Part of a small language model's weights.
Training: a variant of Adam for these matrices, 531M tokens, 8098 steps.
MLP neurons of a small language model. Each row is named by its layer, matrix (gate and up: input weights; down: output weights) and neuron, and shows model dimensions 16-143. Each number is 500 + 40 x the weight over its row's rms, rounded and kept within 0 to 999. Numbers have three digits each. A neuron's up and down rows have the sign that makes its largest values positive.
Before each neuron's rows, "fires on" lists the tokens most often at its 100 highest values on Wikipedia text that the model never trained on.

fires on: " Am", "m", " am", "osp", "u", "19"
L6.gate85:488435501586453527483514537472501501392544534559513466471510550501504534548511493536490541513572586583498483498492455493473482440480480518511483508515530513560478492556543532511543499499567458532507481458522519529480531527560483562494541517511501427512509529474512543513491418551549496435455505493487536446462474492510420487462474492518474591509437470454431470441509514507493508502484
L6.up85:504461445555495463518477483454485455502474412575577465478525487518450514464466497502491539434526477434591488534505484516474490518505482483444504450517545568442567463549523444520473468526456512488500428433446452507506486505492428550605479514511474574479461530437517546421431495517457498483541441511469574486502439546504530456510471484460521497560528465486547452459445512535480412498444
L6.down85:556548490532508519444532578538424462417463456482475509550469462487506456483500466480537522508473512513534520521552516502512477497421473433524516535513579503543505477489452501530561506538454523528543496477570471452393531483565456459537501530454490466470485487448515561481517498553523538554430522458468526562524485563468513511515522543528501522504531504533515509490498489599466418577524

fires on: "ie", "u", "al", "et", "ag", "ou"
L6.gate467:451541521582529505447569523468505468513489493483450495444499538545538525525474547503464449526489493493558457533468455522539459481461516514518539427508551506544549589444492544527455434532481484553499403539463495503541446528458514438525500489540541509539513532493506584511562521436519487475502482489408551460495468547482515506507510514486445429508495488469528519503471504524564571461538
L6.up467:479488511546482486457532511576521503527502514475491523520514511490527499510471565525480457483459438519477437472439517527545491420455486494574520429473525457472521524472534546455465454488458487502502436442509486505489461501503435423459495476510557541583515532485536541525508545444478502487454452430506550534482488547506451586472516428532521422479503509443603516449505569464547519405498
L6.down467:469444453488577466479501517526486527491467538521396425575494502436475544481476460554523523534474583524450482503459486460530426553507542547440459465509484527526534528528587509476430482515488454441512537449581477519470499477487471576554441548536496509394525518503557489463515506488479491471513491515563507483486559448548512497552511499470584578465501472520564509502548480476470582525442

fires on: ".", ".\n\n", ".\"\n\n"
L6.gate680:454471498547535463586571482540481499504431541527463618455563512505491459478501515469486492487384515428524473488476497481437493543558528556498537486487458489380488465523497517586512498478522496448509486493404513494546508474482506503484505537440530553528504456462494520545524554442418403491482431466474538495487602521443549505452553499493522477489506437532549569429453488515454536516550
L6.up680:516557528487473484471485411473376530519516535397585534483432461481567509518517503540466502478517519493453465508445492492532517541475523446533430525483517473504473412554546452485443561523536468456539567444512498488534484545583450499484508518531517531469481497465532445513489491490536502583461531528563550538493475471400498572480437486559500497502603470520526457476427462491401462506454
L6.down680:533463482506525488505542507537560492491491526580437377471526481479462556491525467514513471533508470482517501495503515499503492483450484487550530474510516508712494521488455514509476456486503480736444531526484433462524514486500502462535483475473499469509504499549509493469543521530466503520518485481486467426470483505549486434563547493453512498482461518485433474535549564531503511501523

fires on: " in", " of", ",", "\n\n", " ("
L3.gate370:426543494504523528505506503452528515529534552498520574449527509592429564507489517451515506495464474483458544472469483461514546502518530529506481462418428444487491495487497494476423500548497483492497501480501543462400505502484475469415436469437544495518512429449432516521475550508530499483480526468512450510432469502604479511517445503554424502551415424478437535455499468473483435523460
L3.up370:406526500488442500520496512478501544537500465516508554534519480531437558515494512462498488539528503529517533487480478517524484525482515585472433516428466519504518520532546511425463511534481503486503496511423483451503506498465427497432508459427515503509588447449486569498464577453517561411477504429486471550476510572550467449483462488605474471553450460451512556537575540542437486440498
L3.down370:470566435532560514510496578537483459484515551487469536540522508515476588515439555456504489506451539468483478499577478494483495556488539461554467504475434459342463510490504466526471508520488530347508510486496549479471496456522525495456539471516517503490482473485489481510525483494499495472479493479564472460504474528535526462443530465498506483551481502469470570453515514550479497507444

fires on: "20", " lost", " in", "'s", " fail"
L3.gate113:500519507496481490551408613434502490514591519501523477482434485571506540509488520469479558528574474462508463514514544418460551470494481550491538536457436500472462420494421474462451479489528514505533456494432521429496514472412424505455442526480560532528478518483430486482467487477451508465520454471514459572544512491543489484505558471562512461534512535455431558522475488544470421487524
L3.up113:494560463518553535468531497498529563520410527413491522536465580499528493503465474455508485513521460474511470457513550498506504474516553493509567415525556458493519543489494541414427506521531509545530496524488446470493477457495523447432511506536561491560557429487519525532482473407562491522483456485488478511479472444527506407489494468455524467578506519477476512563452537503487525558462
L3.down113:550571431511554507521513555505506520503459530511543477523499435479500536476506536507545502543519497469544510492543425444407528508464487500489474430520427519427407465482411509525478511458463478392578464510532554444546472511463530465500521484443496472461536490491460533463506465464511421461496466585481500504495449444574476514499556491496501518489468501485438567419558431542480466521546

fires on: ".\n\n", ".", " prom", " rev"
L7.gate298:550553501500531495499503447545450460468501499518440571415538474502532508472456521551455475450430502500509508489447490518496526534447496495489462464525517487427530462546448523512485609460539498456544577447498475460499516492567494451447505523479491561552513443455456461429562488484473424533461461536530528488522522511498484554433527446476459568490479447582496533499460471529512443539558
L7.up298:445518545578455546475512398468461552461477476478583600467466545489529542476467531494548492506497485546425469533473471477503549489529544544455456537511502491472428465571534464498529502506579487483531534451508494491469517408533508561443522502471496479547533451473498440555522523483536473464425471582478505511513565480539508492434473477542504492540503486502514508447465452507459505514443
L7.down298:505460527451475499424457565547556490501517528538435423502597489560513427541455499449506519528515464511496523462502546525467453472534465524537534456519488488752511517512498512506445476482550507698497478504467540562540488512543480505535505477535467531534468539558446504490454502505440473491573446488467520478506466493528481476538502532498543495479525477489507520486472498499488478484458

fires on: "]", "ies", " party", "leg", "al", " agre"
L3.gate584:478476537514488444506461542514481498498449563502432496463536476499496539523422515495491532555569500480453421493566535540458483509488520481537542552447511491460473510520460450541545464417459467533534484474486463473468510538560517495469460513518574484490543352473459548482453510446467572553496500545488537524461425491499558546537467534513473512508420533459478463544484570565458541492482
L3.up584:514528525558514458565498591552505494470437542530421460498583462565535500487424519502482486501523509463466438509542504531431518522547549500542532523441538531477475532471462482578538477495473496493512442494529547489522525484502487473509550482508553577510463491474469493461534509448444544595441556524419575480487427543515479522483543480460477555524591465487474454485480523507505545527489
L3.down584:507443578516504481488539477522521528500461511529502442486542500525432519430526485493498441536534543447447513509529461524444483509475479451527437440575529582367553482490473545496460514537529509464407514516539474535534527482540503485538480506512483593469475484511444530543506468510484451546417493465504514452520596473562464577441514566517517452476601514478494497505517455490497411441459

fires on: ",", ";", "),"
L3.gate120:495510518468500477455485482521509514534577544500508475433584537481480493464479495508452393532509560505468551531512522538472565565511551507505464540533597430465507445492428509580531510537521547504409446530569543439477502541530568485536474520490497480492542575436506412477512471512502572481465481454477505493478483491565433464555441523503440409433450480531587495529449503497489468546539
L3.up120:486523525490534469481521483538528509506490535491559404494531488527484492443491502530543464515506515503538514549495491473464523541524534482544544507522546400445460503499484549535474482570477571521430469562540474513468459540560595500531554566428463529539480559487472453479508502566478537454457488427482527488465452508528455503515449491511468446486490535564517488460529489503465503507506
L3.down120:506558512457537456501483448540508488479486488469509493482437539423489475489526515458526476494466457491535511490509492511488544434542509532510465484501519562357538580531542516461497490548465509349543490546489447502492504531538469479446526557610474533488473482524514579442518515447498468556506491537515486530453526509455511530527487506473536535523506478488490513504514452449502498489395

fires on: " at", " for", " by", ":", " from"
L6.gate547:493487471511492476484463447566539517491469526548464530503482524537534520555442528484541396507460519451534490494484460517556468459538613473483531458507474436536488505533469502514530488438480522536488549470422530473451515555499599473467461500452570501549506552517529511448473500498472481450494537468469573526488504430435422536549479471479505551574566465444525555525463455560566503490564
L6.up547:474457464483467494501394470489462473508520515515494469542475453573480483456443495459478484556451521484466445433520523469576516485544494453463394468436479555511461508501539470493559540490471562511507513485554520512490481535464543451561462557562478450499468505519536446465515538553456524486460611499475493529447519492578481511602525452487445503530515463418474447457560521511509538494475
L6.down547:485510450485508523519408481534537464496489529501520529525479508501461472508425461511486544499480512440497457461564448549544431474544455508514448506440477472459545473480479530481544541443525493450428585490514536538481515595495575585482436515565467516514545489462505483400459502462442514494479574444506550480536476506429513558505534457487480464526478477537494500516465460457585551473523

fires on: " h", " ad", " =\n\n", "\n\n"
L6.gate236:547479454524560528499482555538495534430514510510476530482465528519370496497554429438397443462515558486528504504547495498517487576469477468567489587472466506497518554501491480527588524488575534500491488523542527481488519519456526538522481454491524464552540434540498460483454479462576504520530624507540478473510461460495538473510454480519483516521506500495506540533549474472486397543468
L6.up236:559423473517544441448444602454514552535529490440472510507546494465514528525439534519494517426489457524546558517529526537490501554484473445381537458441482503471566496443458496445473505505570474491391506524495585485479525535511518516574486559467510558520606469493518482491516492488425598516504527441500466453495448465590570504469491472488516484481466512552508492508504459484486540569458
L6.down236:520501489517511565518529482562454509487473517513520466504500501507524512516576522511473498479449401528517512474558432517509524538494484500519474481493440479471447552512473519529484493456549504533480533502484491508467483571505503553536489488533521562503520407567435487568484412514536516533492559534483484532589506508528525622498474519525545542485487478451467562538495500561491556498452

fires on: " h", " H", "-h"
L5.gate517:545547458453549500486455560515475418525494475536462576447414503434438489505544450494492530538491484512516481452511527500519468539486458486521448507552475425490500512544513514491554522462581530516468539481507514566491541511488503516511512465523433546450527462585481449526564523484509637551488576543496555557536468566467519407506469433472407436451517522479537447538521514494502444531474
L5.up517:535488461488507498555505525556441534591450545507530472526536495564466467521574498459498468445553473530436568521451516405473481543507480455439359528509507489513435532525502509475521447397508474493504488495522476494531488511542526478446403488528540524519576475547473494555544511444498486493562540478447495519545447549520461532532503502483586507455505506487420461540523484496456500509484
L5.down517:509508484577528593514512576500484442506557528501548649481434471497458510526529555508514496488474510497536531469500508471482527443481440510497492539490539412332496480511497561436429521460499530410494541540576525511487420493470550551525442496443469509505519477550423531527531540528534540492459556493540507516523503490523541468541476451464451492498441481477517416554491501507486537488455

fires on: ",", " in"
L3.gate162:484542428542490489491407491447447517552545483408487593480533533572456557541413463450486505553519530484513484448494484481487556548451498524473509488481463529497553505509572500506438473481444472508484441442478497432532507520470420481466484469523515475510519403425475522504472466496482540494485523563436550553500505526556553563504552530495467504501482475467472579469501497509444541509535
L3.up162:507498477449539532550460475460557501549524518538489542432525524568453504501494390519502458450487544555511473497501503486408461528500557599573502578418477458527497516539451455467393475540515411508488473470470536441494513505536560460455463429502518558471442466497453471501491519564481470476477527533496464498499447499524493484474466502505477456495493485508453567513514523491546477495517
L3.down162:476530416498551539531532499569551462514543540486454550515460504508479599524414512475532516473460536449588502454513504540515485581414488435570486458491421487496503499515454488524477479574535564529603457515563565493500483503546499536502489461515492542459500461513442534497520522542529460492551489468530468462541454512533541515516482504587431571545516467517496533459577462508435493494548

fires on: " to", " in", ",", "p", " at"
L5.gate672:467452546542518469520427443482507472505504513511445570520449609539442572524433465468464463544499514510428514516473486412429540556467488537516485452496500516503527503567469472446530509504513455521456457503528431414456549458510541514461541436462546484444503439426453532445516477479543517463510527531542533502527524501507504551532492513500473432452456501529447549548550448530422502583472
L5.up672:533453472531526512436493473536488521472516496584526498488421467448461582482394471462502483525499555518484473478542524481485531548431518518599515474519491520488488476525459492527514472497510525461489522557489452426471472446512437505508517457546500457387430440572516467505466439542513473516528482477482516469441544440581560536472482492508430493469469482432466561474558525464379458502548
L5.down672:450475508533493549526543420556529467547565526485414515431514459548514551503459504501484484492494445502455494473467464508534502555486443497462453454492520480363484457549435509552446518496493475521465506493489531468440493518521530526455437594486538514405482530485481484498509566554515469472398499461474463528488501456527436555537465546492499551522572542511496503529607526471563473476571

fires on: " M", " H"
L6.gate218:484524510426533559514524523524494597518536497493473535453480490523537524532466506488515556473430470543517480445580540540544560553519421467490395538470534490546545481447451480478480472450559487517515526515502517555484560508481487489411544532550499482400517499607491461568538483510553560491458496503441512546494508562515549522553519500486518514450494468554506504583497478515467478442492
L6.up218:482532516453457469527570483529488542467514487431438429411570547508465487486488461505542526513497458484506430496530449467562441555570516441567487506456449467509498424468492478511560469427444448526579482571543437576512538486541521531463541520521577438528490514487501517481526482552463523560460547582514479540466503496468481531610516534453479513517563470503514487494511514512479543436551
L6.down218:501470513481496490540466466488495508511492509491456502601476559543496507555492413481480467538494491609418525577479530496482498539486529467509518503444489470587572549435514413507545466469474506564490550482461500490508508394534497582484477482479513475485416462531530486495499460516474477560504477482589484432496482495538480496491428523503538437535527528438503436545502474487520485463466

fires on: ".\n\n", ".", "\n\n", ".\"\n\n"
L6.gate615:407548413472480465551519431450425527523472533545547568430502468517495520457489524493524491525480492461543529502474516533467515507565514469473485564517480385498538420514528486550525575422539476496493528411492560557534555468493509538356526532486561487451515437506512493547572450503539486516483539479463505543465516455421521542473523460531484480516609458462519521506457503506483433508570
L6.up615:566467484557494480448486451489446520450497496479562579416527473398516541537512419413436462495440529508428404483469436481518479524500571481473443490507478557490490501547541532516500514447554511489526492457489522474514480528487458452435469524544521501537529497486560425475513463437525456484487484498549536530483524527567500527493462475508548486541479469572553471371422462520457542530499
L6.down615:493454483448484490529503508521588493539515500512469430524502509542483459505526510486510527503515458534516525516520491464538521493522500522529498498540475483785448489496479512479491468506489503704458504516504478526476475513507482488466535512510477501493515528476472509499487488500478557508543510475498525523505516484489478486529512467546479525496514477481511461534556562487521576522487

fires on: " Phil", " per", " Pat", " Con", " Tim"
L7.gate169:485470568564484504456502487511485449417576483460485530497513485503531508547519528463490515513480521533507536495483547451531543422511490497513526447484511569565455461500469513492451501469490574491491504548532542503560542535481524472432547534515535462512530518488492473515525512510518454510539454546433516532562523464482543576533508424552498579527479428487490619504518477494503574519469
L7.up169:514474468501440581463518523535567471505512535526455492522515553410521494446531482513544504516464507488582550583469570450561541405475445518543544476502482568516461527535468578421576445484429464558516510534439538508534445536463470507541518544486565502566487474507421488437507520418522515476545496511524481442527576539499523480509493491470511518438500522466476510512463563497530514541465
L7.down169:500477490516490505398545503436523557532528469465457525504450507505445483500447518506462525504547506431506427494462487483528514521474588483435467433518445480399463497538469436513447484455553484534521513476483467451516546464516457526497457505495545503619496427433468548536480487484502505560429532501506449441516504472546503502529570429520481525510515498533421533461494454445473471418556

fires on: " at", " included", "ank", " :", " called", " |"
L5.gate666:471492464506455596441491480537519478528476537473465510496543491507541499513422507476526551476485515437489474486473490497489491505503550488458482522471445566512454475539472552475512446472457594441493532530459584518521547534548520542475523488435472485460512488534555450453485486512435466496569519594515534448480568466548476545468521488426515499543436542488448502476472508431521599463560
L5.up666:496466546496535472436459484473553534492515551504452505523480539512533550542496524502490535492441519469496586519518454468555465477522566539495435480570547507534485408509491464473505532518478457484530497438571570484532473476493501465532425529546509521500495519470532519487475538497468504493442516476481495457502520447539376570469544530513531456485567552503533563462416451486490502549490
L5.down666:516520523462444482545483494499492479527507536500466482521474588551440510522503507482529448540517492428509452544483447441489458502492472468414533502491480530481500445430490490492510509553513551476469411472404449486463460527546510558489566442456531463501489523498491499450512502526532484440486536603416473503562504549514530503571530521499435485520530521482401519539609495516503531496486

fires on: " development", "ography", "\"", "History", " History", " length"
L3.gate74:433413552499511507470500554537476486461556480503464453505535534543537508561523529417511496543543512428446454556504464550489482507509539472483436505517591514520525517499518478482543486452482518454512465478467512523534493541546517444507473498462489455502549505554483504568537510481487419503580515478496553461497523514473475455580532498486507493513540509469481474431486481529582513453554
L3.up74:444517504520493510482532491524499446407487498524428524458493467482512589488587498492557518438481524471472475458426505503452511464534456497573495494525496473453574513484530566514484552513522539456524485544438525473458496401504480474442516484497441557506504475511489564478512519435423498536484495523486471518478512493542539536459552483468485478592479550514487578538570429503541542463548
L3.down74:494456518447538447488454474375490528493482503541594471476577537506507462473463501532489485454488408451523497511601453490540463565475461527528492501549569495571473556495531483478486518505507534509523541500547458473565496484518555558490510513497462457489485504492533465459514453499453530521511478482539531493509507536496434501486442522506493464458484454449538391467434487519547488482526

fires on: ".\n\n", ".", "\n\n", ".\"\n\n"
L6.gate544:515510473583500534515472450495431511481399506473492611455536504466488578482451505524454478513467570446445494460483462507513504514456504502501441500533516489520470435514465491436554523496587450478493549434485508491518506494523499443373469454519540546560548489416545495548572505454538498553489532543541506616484529516530478587457513475484506473509502504537544508435491475433529493503527
L6.up544:549524495519527556438507437525416470523454529486519563397502510477527546449490440499456460543453559524490458500431428498513504523506536479503453533458532495488409466527518531520543579483542504461566538455452553420546511493505495492485524502487567550511501460444530482563522454436516434534490457516491552598492517550520457497428538507466505496511496436541527523485459461473497521514555
L6.down544:518482498486493512507508549488571488496496480493473340502537489519508479533503505468508522492530497544520491494525497493481503465498482486486513503505473481811517533495474487511501485537495496739482466549490484515488495488499491477512517512533481490469489500511494485508455501504521508500559500501515485455514485493492524483600509495506494480511506532489509488511508508510522500490478

fires on: " of", " on", " at"
L5.gate414:460540487503503508519472480516522513461463563448520470530544518525476502581397492500451482556529560478451429472506517513477432499513547477515474435511493529558562485532507516483484474579497501490473488510526565422529438476571500504473443536534486523513504522513487499426517469519447428521513512447557517500505484468504492529525506491482451535536533520550579546498563500441432521409511
L5.up414:488490505521525539507496538551569463518574525512484456490461509508435449484527517462536470442477503536510500463438497484512476437465509453473454460495501563559433448558504516479518505484399471468430485489565480530502554528479554529422476477524556452488447455467545465463521498509534507441454581398454518502472570536568543503526493443455508517490477456501517569443507498472591468560474
L5.down414:584524498457543514445529544549508464478488462448520550501469443547467496508536412507549477495557518453459450455454450535491496509468457504427518504520510470445511470466505536536537480554462480461533544413540511502500549542494497568526510403530460527490463472489482530483514499537483429506458467531553413521491448512493512509559532515552520517554547489461465475503548416499542474464526

fires on: " I", "I", "\""
L3.gate264:404433524543513487467505495509463498442539404504498513452580465500425558517450509440517497527502510512506479570493506510488483453447485471495525460532522478509449541472524487575477513501526555481588461519558446453531553497523511478499483478524477558475536463517491554467505520480463503463537431452594480528505513481481447512494500520483459524549466495470546485568475546525505520525605
L3.up264:526423565510507474523521540541509450492483531512450483534497462557475510439481549482481489485501466436543515519537479538481411487520481432437534492472545464507472474506507495592443416503486493453517515586479465450475539485566548483446466515452448452428451498652560519422429456491464523487538504533568444470453476472481484517499491583503492542543461486402530491452510457466511540548497
L3.down264:532442520498482505473461502411507500509539480463564509492453441509535529473452451507455494503444475509432529539492504540473512461492519538494489455474554525583490518431504508474457553504512503438512508480605443512455479504439559478482480526576490424414409560487479538490530469499510482466530434496479523495476454483496465499437453529557469470499441475497519485456534611546493468575461

fires on: " of", " in", " for"
L5.gate456:544504486530518532463495538431524559517502425517472530467427424539467578508462520542495507533490537405516432472449479406456512507521456507511421571470488469522520512446461521549506566483512497531485533489469595461457445505504466509461502529462485551482527530455525499427514438483499522487497520412487543545464530547518499475439558513514485451522556516467459532567555544478487455521499
L5.up456:440507533410416503536441614451435509462429554464495553481555498533479573519475503494503467459543483459521490502533493413421525526533520497446481548449499476505540561482474425528526574488568465521469506440523512461482494480504462546494564480522479500508466476562485425482564436503411551476430560480445518483494521493497423490494508495526502547532444520454459523508546505528486464489441
L5.down456:483441518500463499458485532517511491503481471455451513530454412549536559530468482471561497505515532477523518505509487480522532512523480495552492460484464445289454465476537503455520461515531484418501539474475515484528478543439419514520515497479514531486501495531504471497518507510499510526507525419499444497473516499486479541519534474497451519552478514500469530501543554519481470478530

fires on: ")", "l", "ar", "t", " appear", "ward"
L6.gate596:542476601480472462523490509491466452546480555483533532449503582481495504534467443508436492516446549476523470491506515531461522501450535464597521466495550480454557499487520509514471529546540487545444502431498571479548521415445493495450459564456428492608555469489473529565502438541456459450542555486468560508503516528443510477546535512491493509561528454411458460502499478528496449563467
L6.up596:555470502578478476484514493510419478518491533516576541584525509565504571484434559443493428545471511575521483493539482521474503422448499444476526527517460511516473542558489600568511444482496478518479396557555498453574462444503524557450582497477490502571587495538538508458549531469506461483509507588452543503525516550515464541569503507486514548531489519523528462459443533544536474499520
L6.down596:542485534463525584547533519444508506505490536443502572612519458483417504464486477467515504494556513485469560467476490497520479487556455492433505610526472479452499539500548447456536510521557447473486480493476436546517484449500473491488486458534440510512420510503499487511483485466487480495476533481478528508501480467483438496469477498481510494477492564475568527492515461485454437496497

fires on: " ", " |", "et", "ent", "0", "A"
L5.gate375:525504508454472499523561402484543465496553540571543527485482478492538560470524564567539523425408467477578532440519453456457491505467432585485509431444476520493539416593505507497464562492510458505525529561466484482506515558464589525501520506455511570513521519471470580521533439464451470479442534567441449585467497491457496541447528515546544465506555540557467481474530416556537536431547
L5.up375:500589502502495458489602524513536540599489483484459540512476493426510422433485493548595481552478499538501500568484520488500457531516477504471498491499493479479511438527481603503447530545463464563517458478475494586500469499477498522453467546512513541500509544477472462459514491473497546481475534467464503501500401465506514581516439532500486550542475488530556518508542511480571510518491
L5.down375:516522428549506582477493522472468441440497484457477536541466512474520526537478559493468561503467529513483426450510576515459515458504547433504559545577553480569386542523479480521492553513542480552433584513492495446521413560520446534471499500393477459549501527512449507481519520453467563458525516498568433471479537495445477472477499444553536492468476492524526489505478562507513485544465

fires on: ";", "°N", ")", " /", " (", "born"
L3.gate186:442476551545490522555435478508520521576578499499515430481499481525404503486493483461443415511541517524519469479541552486537544528522531523468524547500564539534514513515477550548547424521478543556470473514488498488495475504545480509482461522522466456523522419526492513502488445455472467460513468485452528544535437461476435459585453472559448424455561518422462481493573521465537400468541
L3.up186:524505537521516448487452474512467545559567531549512489538525426497485490459524538433547402484513457526512485518551485487526491503589579477534501546520553477550488552558487524492477466550415573472426457537485542507522428544538555523510504513562476483422483427563530501453501473477455480510503501474436493553534397466518449441480486507537479402469542472473510508503594520478503431482498
L3.down186:492485462418549468507488466490449501531499529477496514543438497475606567480525516507495457552488400525446517524584517451461474516550464516537411495511468494528491511557512490412469566620439512423495452555544476534494545517551540459475563506480515524434464557516595489461573535470525500557451498497517465511493445556502466486487474483458479502502462530573512590469549534550450461512480

fires on: "ac", "ec", "ic", " Species", "97", "ain"
L3.gate112:494503508517502560535493521522449523464511510475483520533483528540490495541486430449448470543512563598476498478438480461522464482531502516492496508546543486549508551469475494489530527526562530508381529502497492549491561466548559460453477509512578477470449524520531419495551504452556441456533495440544600455539491541423550481459519431450457566467485438460454524449535462528464448431445
L3.up112:495450449557479487475510597439448526469496482551480527466505522588529509545479459494519546530471567522455546453476521514591471492552537501493476487462476474519510573511597542439509492502524483518515505456558536546511452497444498492577498555506516536460448548541539536482583520457510432459510491509536482475519411476545515494522589462502538476515500463490471469594483415574470562483551
L3.down112:465522507471469556503499518453541512473512502519530471497534523534507528526456494494501496410484471464494472444499485537588450542528586503504521532417518496472527474521479509518483486482487500544622456507492566418534430532546532579492532484489471523478530495508453507494571522463451441489466451554571435516496486450567449562519481483517469516557438481536450411516506422482526503469463

fires on: ")", "]"
L6.gate638:524596538530473502484533503525577421419498534530487471513527478444505546467478514573464440540536512480519528481454473583503537546482464494503545470481501572507528529513546577558467522434521539497516454470545512445495484515445466457528480511465526488564554501476490526557569475505487443448444522496481498464500448498516521570535580519497475439489555413437541517542497491465547440469472
L6.up638:493467515470522474448513480499491532462483498530488485388553537567487540456457491520452381568467482587486541493534500501484514463479447533550520541545509473501460548466515463566445546448522515444495505544587616479539506509546489432475455464504536532521463506455520500531525539474495504484493538494466461502483482427552550576575515415578534528465518498469489557549423459472447510459475
L6.down638:462525532599484501515488494509472511507508502488518523535492527501455506456474475497544476458477481462456481426532496513496478538545446498537518571474582528346494527529469439510507488428444443376519522487502474471521481493457484416504497390464434470531551508504438487557582475514453486519463543466464455507420453464467472481511516580530603502552461514466465482472533476501450464560496

fires on: ".", ".\n\n", "\n\n"
L6.gate209:488477505548506506525548435444413473489432454526546549454487547461517538487479523560469448493454566466435463460420507479446505538470518497499469530531504515500459428537485458458594573458540443464540487384453485475530476479546493497476471461518578544517547456469516475528539448462513505499447475501480557547471511586476435556445494476469528481544456440549515502442441495518444531517534
L6.up209:453515491542522574502539452480441508512490523503531578454484511457531542447448472507459441542441555470442434439416458474529491526519489493481421530525507474478405470505493496433505551467591475481527565418468560425525495490470489488432498539469588524556492505416498490508530511444568497528437483541573514482512487524501472553462524445465533442514468445515523514461516472497487518495514
L6.down209:489516500503498465494500531514572486513510521497501341551456500517515464511520491506532529474500476519506532502533536507507473503468523503493526518494497514765514542506508513489488513507444512738490473559520498535500492513485508539549488506509505489526498506547486519468492517527455490461550505513489484463517486478470510497568487509495511529503494510484477499503500538506526491512497

fires on: " cont", " ex", "erg", " curr"
L5.gate401:514524516520556457457533542491501498447576539452500427452538502488462415507458432505504496520562626505511472446509502486445552507582496527536478426495513474515469501502435440498413527549544424476483551484544503531411488463458483453508474480541574509518516521491482526489565467440528500435463512519518456463473480559468436542482526454499511509542605485518496440522567500609469562504484
L5.up401:541486469440506589516406541512481460531541486520494497496446482479528504504470522424460522518509520524531457534474523534525580497483507517430520508492539540494445556515560510537509462503480485507581501550538463494458562469467506464501522571467583533509432503516447485478427498463496464475544442548474523454549524479432522497530518590533517398536487461493434507544495498437518489496498
L5.down401:512463455498511484521536493531578506479511504517597522416535399482570474532452535440502525453446469541448457518528454471485544479529380520421506482507481546502439466549490499541426513480583482500538533527487435627563532505502446455444517422462500501524507483517496550483529552499567515508463497504535542510514550508534470508549568473536552445494479552529470506509470484460439453522475

fires on: "ie", "ag", "ra", "'s", "ing"
L7.gate55:440545461523418504454476585513492494474524521495497543467492570480530458448464514512497425533469561496521411457498524447550457523441522533455524483446529501526521541454490462465467554434501581505542461495414447522525548490517418513453478485481524548539592536483506510532571555462474513497506449506446615509532538510494489580507457411501522516502458576493526458505470542473519530481468
L7.up55:463532520451501520483521464548557549465482504500477423503509544529525397487492539466544489418541537479540601548515523491544541469492490494555480450480524494514487519478555495484519486552490388512510503468571499510507527501455511459500403506473534481588438441528543460440494475440481455414438486454502466488517554479453572578493536434493470506494459490507456506467505465484475458491449
L7.down55:431554476463521501524528394466492465519532494474536457510516488535450500512466514572493496406381540484546519488488487504490496504516511502497561487581510600476516498433457480512540446510432522475529493472528521543484482521466553500490533554539476492450452568512480468579516450508468441463519537487509464543520482476578523501454486470471528531471489473486465490486492507428455496517464

fires on: "am", " am", "m", "v", " gl", " rem"
L7.gate491:526469498482559463572564480428475568487471522529479469448567472485491534438450403476512574513593523559512528544531597522535434497451564554510473514545543522544563457498505485488532534563477478470422483447537437482517558484497448538453575556490583473508561460462489478495504438539442490468448561531496529510397512518546501430510498457476514547465519476481488536534482476523498501528470
L7.up491:529524422531507467526526484550520503463508566453480490462564432574487590545465490517526508514515473514520519454485471467524464567514449500540524503532516516475510435495476476461504514521512452457431629503477520528486489502509454445482554539491484504477501583557492548460542497553538464580498504552511493520491484485546561450472581498430532503518507478511554492515468534493489485558466
L7.down491:564518586507430506467470584484472501463553434491528529505510582490517445485526475466455428551498441597527530458502479508533505547414553492456529479496532510465452478556417523473486434444499505517541469436526443497523528510513479520463414545499516426435526518474482498513489530496584549509478478485521478561509449585568556494521545463499534560564500457499447437528479541489535488479474

fires on: "ac", "ul", " ", "ec", "00"
L6.gate648:583540475472446533435508446498518543515474528550421482435535545453529508545471495489425448572475518467441515526533538509512436492538500479550514566563506470505599497471489440564465469488544520492507488470518516524533545477517483426454521543519466507606527566558457432487505436475507472496563519494557548501540461474589469480460571485473505474460506490569471447475499515483433562492470
L6.up648:500544524516439505459563512462535538514474515469498488503536576498570552552483492519488525480500564496518501402537531452512437474432506536451493426438446474500445542513509484484514464535533484525473438507537598461446523515558550425591523552475475519436551519526591461537480411470456524496478500503494469544480496500591472501534511489638515533516558485490490391534487515516478544507450
L6.down648:475469518435525542537510489492502514439476477503469510597483473543547410473504443558463487519471495468465537533536449514525488539533569485483477562554510482511539465491450449514609385536522432472577550434526500509508510541427562455410468533522515507522509504550510550470486626447492440526548546527536527476539492459529485500458500474467565520481532494526513456542468536563533499536496